MLP neurons of a small language model. Each row is named by its layer, matrix (gate and up: input weights; down: output weights) and neuron, and shows model dimensions 16-143. Each number is 128 + 32 x the weight over its row's rms, rounded and kept within 0 to 255. Numbers have three digits each. A neuron's up and down rows have the sign that makes its largest values positive.
Before each neuron's rows, "fires on" lists the tokens most often at its 100 highest values on Wikipedia text that the model never trained on.

fires on: ":", "s:", "|---|---|---|---|---|---|", "|---|---|---|---|", "a.", "a"
L9.gate297:133162128070101141094122070068133094156196102132081132142159147108071188133103127139125162135081131061135126077147124178103106122114165119134155160103093185099116142132127135203149141166120164070130076115113113153127172154116157108121113143166119103145121147103173097132124126124181140167106148163128128169215147116136163168164107102169118098144168181123118173151203180110155082160101
L9.up297:075168119147104219140132122136132113163148115133145162107200180144150109122165133106159125154067071139140090096112127107144134084080095117120121098145161120126080113100129137118152093130134118118161140041095101071087151159127152133126116149133096140106140113153130149115140072159144090190090150146082125108153145185159123140147161140080129091120127120085133141162135123094166160155101
L9.down297:116105146136141137137106139164145085151088141111071177157119088081178053134161109093074170145143172175108132220194142111039128147166170136089099090145126150126139094125159189167127070189120124140142161166149178138152122166150121121180152069142168141139162129114102140087145099151080121110073105122178146092096132116128080177095146120054128130101134120133078120134112137110156166155084

fires on: "|---|---|---|---|---|---|", "|---|---|---|---|---|", "|---|---|---|---|", " bec", " him", " result"
L2.gate310:151110159154088161154111127111112065138146153146128185130172090140095167198161176111088106114094117115159157116145114168131160104094179154134113118141141127129109067129099142157137134222099125127196113140148129142161132119135079164102116103130185192134189139144132111151155146054136125130089113114136122106148150077078058102117124140165167139123118150096132152131139136109114139150155
L2.up310:088117152172151146125108120113115154150144171142144129166151153147169214119098128126135113120041162120142143051095096141101114150064079125106138124136194111107094120174144135106118141178140132135161111077123161138179133121178111099121142153132112205117154171138157076147169131125179166155157130082151118085127132079135070106125136145112059139123054103106159116127168101152125151149118
L2.down310:176132167118082135110122080101101104120131167148186181143200100084127158234131183117105125108071146112102106165171100090156203129156199127160079080141186107118098127097122146141144177199097152125134105149171154067127081116123088142105114082088115126170176142131162094181104119052116110169138183118168105090103070112112080155116089110116166114143120160138088142101114149130115120163150

fires on: " with", " to", " and", "ing", " through", " by"
L9.gate103:121164150101101167128147151154108122146071216136138124180188147133129130139164095166215132085135145206149134120161173150085132188195129096089115140132132138114117179062134124129114124120153138116110106149112179138100062105133093122101115178091154122080093111135120137177113183126123110137137174134122108192169154143185164058157108091117210103105095137183139122144110099133084069115168
L9.up103:107157123149116092154164137133160111064103138148143144162210123112156138166133111113202095163122192188146132171137205163093110156107120176116110126105125094095102075081110086144120133120120128142068135116167172130118159059094085043199145153139145199100093134150102123163106160108098121139101150156141049136107191154088145094151130142122129158135142144148134148097170149117120079114151
L9.down103:131156122163114145155122148101134111137100087151121157068163149166118114173150162104159186157144111255094093120122124154150103165144129128138148131145112156171151121121109116130157067098122130123154167162168131147156159141112145156140111140101084141168123155082120150084121142185086136134055078176116120115159135171140087171134115165141125157148120111129127134129163144119113079087120

fires on: "ors", "s==", "a", "or", "ary", "er"
L2.gate273:151096119077095157135165120114052176147129091137145132097070142106157147179100068114125140152099075188063141149136148046128100183101164152153167118157145129114143130111142112125071112167112143094129087113157110177167084104148135137151170149155098134149183145120083041109137153119149150132152137143171149163123140191164115134158100064089124150143117164132141129137122088079112108124117
L2.up273:130183097152135148184202148116087156106093069137133099142162131149150117139070103058134154160089166209083116125130100093120131120125109086142164117172172141153138121106144122103173079110099167095149118061179091110165109088108141151081111156160127147172164144088136142163122128105151105071138130087093171121109153149139186138097107108137151134177097140067102169134093171190144117143106
L2.down273:126116060127084088175070127111167054128130123143100088095093113158097133146129196160139131128148119100108134078169106110095166103113122080136152039162105053101098085147146159175108194180058139101111136155090125196164179131055077121122134092138182105105128120125187110199088101102113090171140100182131144119176119151107104141086156095199117112140125121155146099121174136147085123115096

fires on: " not", " well", " out", " never"
L9.gate175:131112172151083203180117096159097168080101153080136127091079140074130142118113127123116189141192156113061100104148118101180156097115172170148084108152092139144129174135185120135124059076092080134124147104110132160138170145137109133165131142163188118165124082147081151087148123120118091086109143090080138154078163190114103124147138180128145138096154139090162104082108063163078104045151
L9.up175:115130106078091173126177094168147137143119103193076107086077109093133143172120135106162112141182136096084185137076131173193104117178096179130137147117089147164147118129103124130118135172126071118141125090169173159131188149105147152126160082057128116125187189162084134160189146069118136124115152114148168129096159137084126116137179123104119137084150147101089106135120139142162135119093
L9.down175:121139174161113154141086109131143186142137162131142169135095176168069212163093175133131123148217129176109067126095157149117113157068140128111150161097078176153112114094204150141100084143114130172139116166159156200167104123160141178081138086145132213146102112132141122126131125145057147160103166101163164134097118143139142149130144133142165070103154112073141096107140135089163121144190

fires on: " o", "y", "ro", " Cy", " O"
L11.gate349:157161109149121147154148119151171158029140139064171190090148174112135123134079104166141125079200194128091088096132124115129185168088124144111091129187121097088123182130142138161076130113095117132148142125102166126119108083127052107143123117063127112144131156152124130112093115115113160169194081114120089149134117175173208173148085188151131140167075118097099127139129079150167157109126
L11.up349:144135117149139129116165196095108103120146095131121143142169152110056104144094160120123164092120121120124073112074164120145135102128048151114115178112119137110102129171104110131151161170120142134077135108102072162158132049169097145124136115114138136144162141172181151146052137144109081195144134072157088108166105172151138157109116135144034171098139113126114159080132045138133138121161
L11.down349:200158157162115066180109093198113103131156107146115154152106114128091086137109178134131097163187129200122053075186144128131131142138082163140119127088115121126142133067135154169106107171118070128075111146122135148116116116139139194097092126075112136068098152178156151115133170157149158136119147087147103130073138069150110111195116106122088143109066185133047079123082115132164141139108

fires on: " to", " and"
L8.gate137:137129139065127183110148128135161155099107090138150116127160119125119100134130123133113152146162164171077134091163136148124145177159170163107096132138137122109131175138108119135081148107144174135092185097131155084138156142084125087113110125162107080133102170145088134105107119094117113142149125163105125135113086141193167100109063112103200162142117094124103110184127162135122185149155
L8.up137:143145092166081103218161173150092086085137125104157098098202115126112174146163140168136113092168121171142148110125088130147131124108151066104145124146097146130069139129068107203109131141099129121083158100135143149154101135137091084153123108133132212131118086148198074113081112077144121075102114094128070089110136097114142166101114090099096114107128133160127112095116152227185121095074
L8.down137:116110105169103136182115110125156097138126139149105178070172074153086091070091134106158129102105133196138110100197139157160123152079115125086132096129129155156129086154081057138095102148108104171083129152105169160148109133083124108134155125114163134113117091070123171171102108132111157073150126118194079170167098126120088127122172117042104163122099104093121085113158119120128124171200

fires on: " from", "rom", " to", " From", "ince", "on"
L9.gate109:111114117165132170190147120105185125163102103133112099124173139099201103138136192092064087085107116154063153138093114143124146143164098135117137082110077106126147183087124103098104110079127161130129056168110075090132140182162176102153101117125130138118126142128093124102074127152139157106122069130146130144075111081185160135134125167145201150073191085134134151203073173088108138181109
L9.up109:109118054164119079105087138143099116142080157098126123136136133120097152115104111122097187191114154136147168119158097131162102145143146098122137086155175121104069073141096214127096091153033119206154120159149153094155134152135127163093094100138136126109142157160137089123073115110190091166129208148100120105126167143118148120100148130158129102123162098115159129102129146161170094125108
L9.down109:149179148084095081113085094167130113142100124177142094106043121097147113115155113137084085179106081188101137178098199127136083166105162135156122142155094139164115117081156091150117084160134103183141111150131135143157086139169156145206165151113194068211164136078111134122122129206062155138107114151133153182159187205181119111129068139067132093164106105094076097106136143118115104103173

fires on: " (", " (M", " (N"
L4.gate275:152133120192088138171117144160105106099147090103179199152177174084162158134145133152095138165154131151089107074127185172179102123145112159148118084104126108071136043195102100201100110156042114167122146118181089109095178099124128152144104115098145099141126186116146106150155134103130050146144050169145142077134215133131118153146129072122191136098163089086137103115123153152139128159127
L4.up275:070084216139099137052112182124078129204126115107080161072153109127117145138092102111162130192141099123098214099106087182097087145068133115153142142135107057153177180131157160126097139097171121101128076181101113150108147123115161157066158100156168115113108142135089136112119152118138167162132166167125110182126123181165193116106077107112153136131194144069110181191156154070085166125124
L4.down275:148091120137096139095210146141111138074082156150094121126145138102146118139157140111139179163154164139147118133109148174170117124153132134109171111125098116095132067081114128187132191122153097146103139055080090117120112127087097116127161115107173127204159158096150150082111168149195086121139163222088139113135153104112128155077162141082141100134169135097114132116102125150143146114171

fires on: " app", "ich", " Sup", "att", "ing", "et"
L2.gate219:150148139185147148131138073133100134147139088100076171152117134180098200119133122037099073165087126121156102102176157142166159092084154092187176132068172140135120171114125095178106127119134120145170178139093144140124142224147163128122137108116124137112127109193132159108131134104129196077160112148192133118103111135173082117120188137129134149138110136129104099138099108111106070151156
L2.up219:147121109195138178116092096080153127123191073115110148162143183197163172154154138113160120144098142063144118143134141161156177104161119149143112173115155213121133204160121056138144192131145149129150167161078132124153133191128184141118130107093139177148134121127149151101135094117130146134167131101136077131080130156130103122115138139126139153120099158155115111098083155165073091171148
L2.down219:160126149160115142140121064128146109174137105098105149151137103135150116087187125080098115145129116119123125129200125195117162109131214077162176133110173127139079203069134110160118119100121167105191120135071164155139146211145141161092123118140102121118141112152174137073149155067073172080140137189206106109093092171098150157124177133108129122095075159145139028131063132145092103116096

fires on: " |", "|"
L8.gate450:118114153113144082157126135137113115081139123103124098120179068065122125110160116114137159175133121097065093152170133102114116105160162123166158160142124139134072119198114176099140096103104146150134096130146142182141135141144118116170153064171160133160101083154080109112119091108098161122131110089136129141139119141120197165119163129102105140099109147147166057123085109105100056080188
L8.up450:137136122080146123127138109129174081062145118123125097122075120052136192138127132177129196113084150171107124185173117166121129126066104120160161106086091127107107095092126214159191062128089101157142160123160116172126149186140108154166186118139142103084102115105102089153111141063135145080130092130161092127148095179128164143171133102141121105107120168191087093164130089078110093122172
L8.down450:135103158141180098104096158113102084127135121129126141090152083069144109083157085152122133139140108059055161189163128092166161139131130125203085156118115182136071177159064152138150131067104143181154123139151135145144134142120090146234100098112167121151114111107088154058174110169113113140126112138114168105182150075099152141167137129123065179152079111109155142098135114114141097099074

fires on: "|", "ac", "um", " based", "==", " |"
L9.gate673:123088125138104107078123118143107170152120122111161106129138043143086120119157128166100138080184162072136143152193125118154056139196103112080150168084135120087108160131157174152138153156112129097112138161147124138138122150097092114113095086057149146167144085124142130134143085141100144106118098119160108145197114125038177148122144103112150182167080128174166112163157107179089054096136
L9.up673:141197182148047086126066183213077080079166109129118167149136104116113173160148160114077190113162115108135115144189091146100157135095165098121152121095207114165144158135096104116076214198155116171139140091173136154185159115151115140163145119137143098121123140099125151148106120112110128134110117116108094153125114170122072192097112203104115122163149123161110070155147137092127093151101
L9.down673:154154175110144151116138146132086152142120141155114109170123107120126163117154112127127124132171090047111152133162145124122123159156141164114123152082133123159143103108148114068114135145100176198107021140129145161123081109113150183206076094067096155137125140103192127045096164087092186145115065190089142128126105158166094163122157132068182162122144100122123123120116079150076099110102

fires on: " Votes", "-", "on", "al", " Her", "ra"
L2.gate72:136131114154198096146165129079158120174131156169130105117128135099166112156181121186101145148089169020104147133141116156125083121183143151127138126114095125102127139166090117132182147141166122131086074111080132126159135156110139144127112124090095156110078150108163085179183142174201184134177121145165153082177107135109125133204070166090074141110139135116163078112108105131119141146066
L2.up72:080140155145128062160086143152134101126112098075147059103092161121160116138172184155130159101113075062053157092137127150137092132149126140154130148139167148136120190141074099077171088127138116153128057128097197136166173081083156176096117162121108138111090204151149146194124155128178142095129166118172126107093138158130128130164166078147134118143086141142170094178126138091176133128130
L2.down72:154071123149126110177126123180129104186111105131088084078126170112115027150153146175135120174094131141106137095167142108173117132134136120120127075166166101092055125176048087143123135133162105162084090178096159130149150128099137131143138118137103119148109103144137133133101107161153141162149141131188146094104126099143184140134159101150188125164154109115124125133157111090144107131168

fires on: " at", " to", "imately", " about", " than"
L8.gate66:153202136091167118085140169128150168129112105100180073100163159107142073100199168137084139058142129174149151113169116125104077132137156095109127180106165081139117076094154089158106111121048127129171160147112170124181203184146164124150112145106107119175112151111137153135068084139055170148171121114160147113089064120144123155072052129122121127147112102172098175102107116121118184121111
L8.up66:146126148121113125180154174108151128125098131132102217101203104107083144131140161156134127120132111183156171122157203146143121193100130095159165156093152127108126108114156110105095105101150082145110114073174151140098070090181152126147128235140088085118129105156154039096120076162112183145128133062079145124101138184138105145159119152057191098136097108126150134125124202099125103079089
L8.down66:108119138085114127169100147101159135152105115113103084128152170111132131085146141085126206103115157174117120130158093167103168094108125044133067166121116122125120117131109103120135154116082171202179113130145094133116115096099145085166109122125136145140110162075109094089084052119171148091188102078171142132077214143084122166157204119135180111170068119146095115146119151188159108110177

fires on: " (", "-"
L11.gate93:214102141183111103107172101179101136129129154094169111086090066121116148172135147136136140109136164144100068072119138114130139087070133128158103100113096139124143138131132120129110168081138130110060153182101091138088085138120115151106128164107170042091163148092108117171172124141124149133111065123147166169072126140160181183129099044143136149145170107106089111193139118112113131133107
L11.up93:136093194101105164109088134175114089154080111092082078115172152086165143097173131124103130150125078150080174132141159157148177097124103127125090110130130108106118144149146088108134101162128133091194154140103084096134107142142058161094176099080124102215172168119095117107168092165080089116080135191164113114165179179072116188133138107119099091112135191162099121139133043152098149071084
L11.down93:148112179090133154151117125142111100090089119132105127086082104139079033127146194137147133144108112039130064084138142111121106086190148190089145059075109178103102144094166118132177146154148157055136130119140140127100154181147123134155152105168184125163100165164143126093141134055191118142085191140155162169120135155129122182143114135120148090120141125103054136099122192155095188153146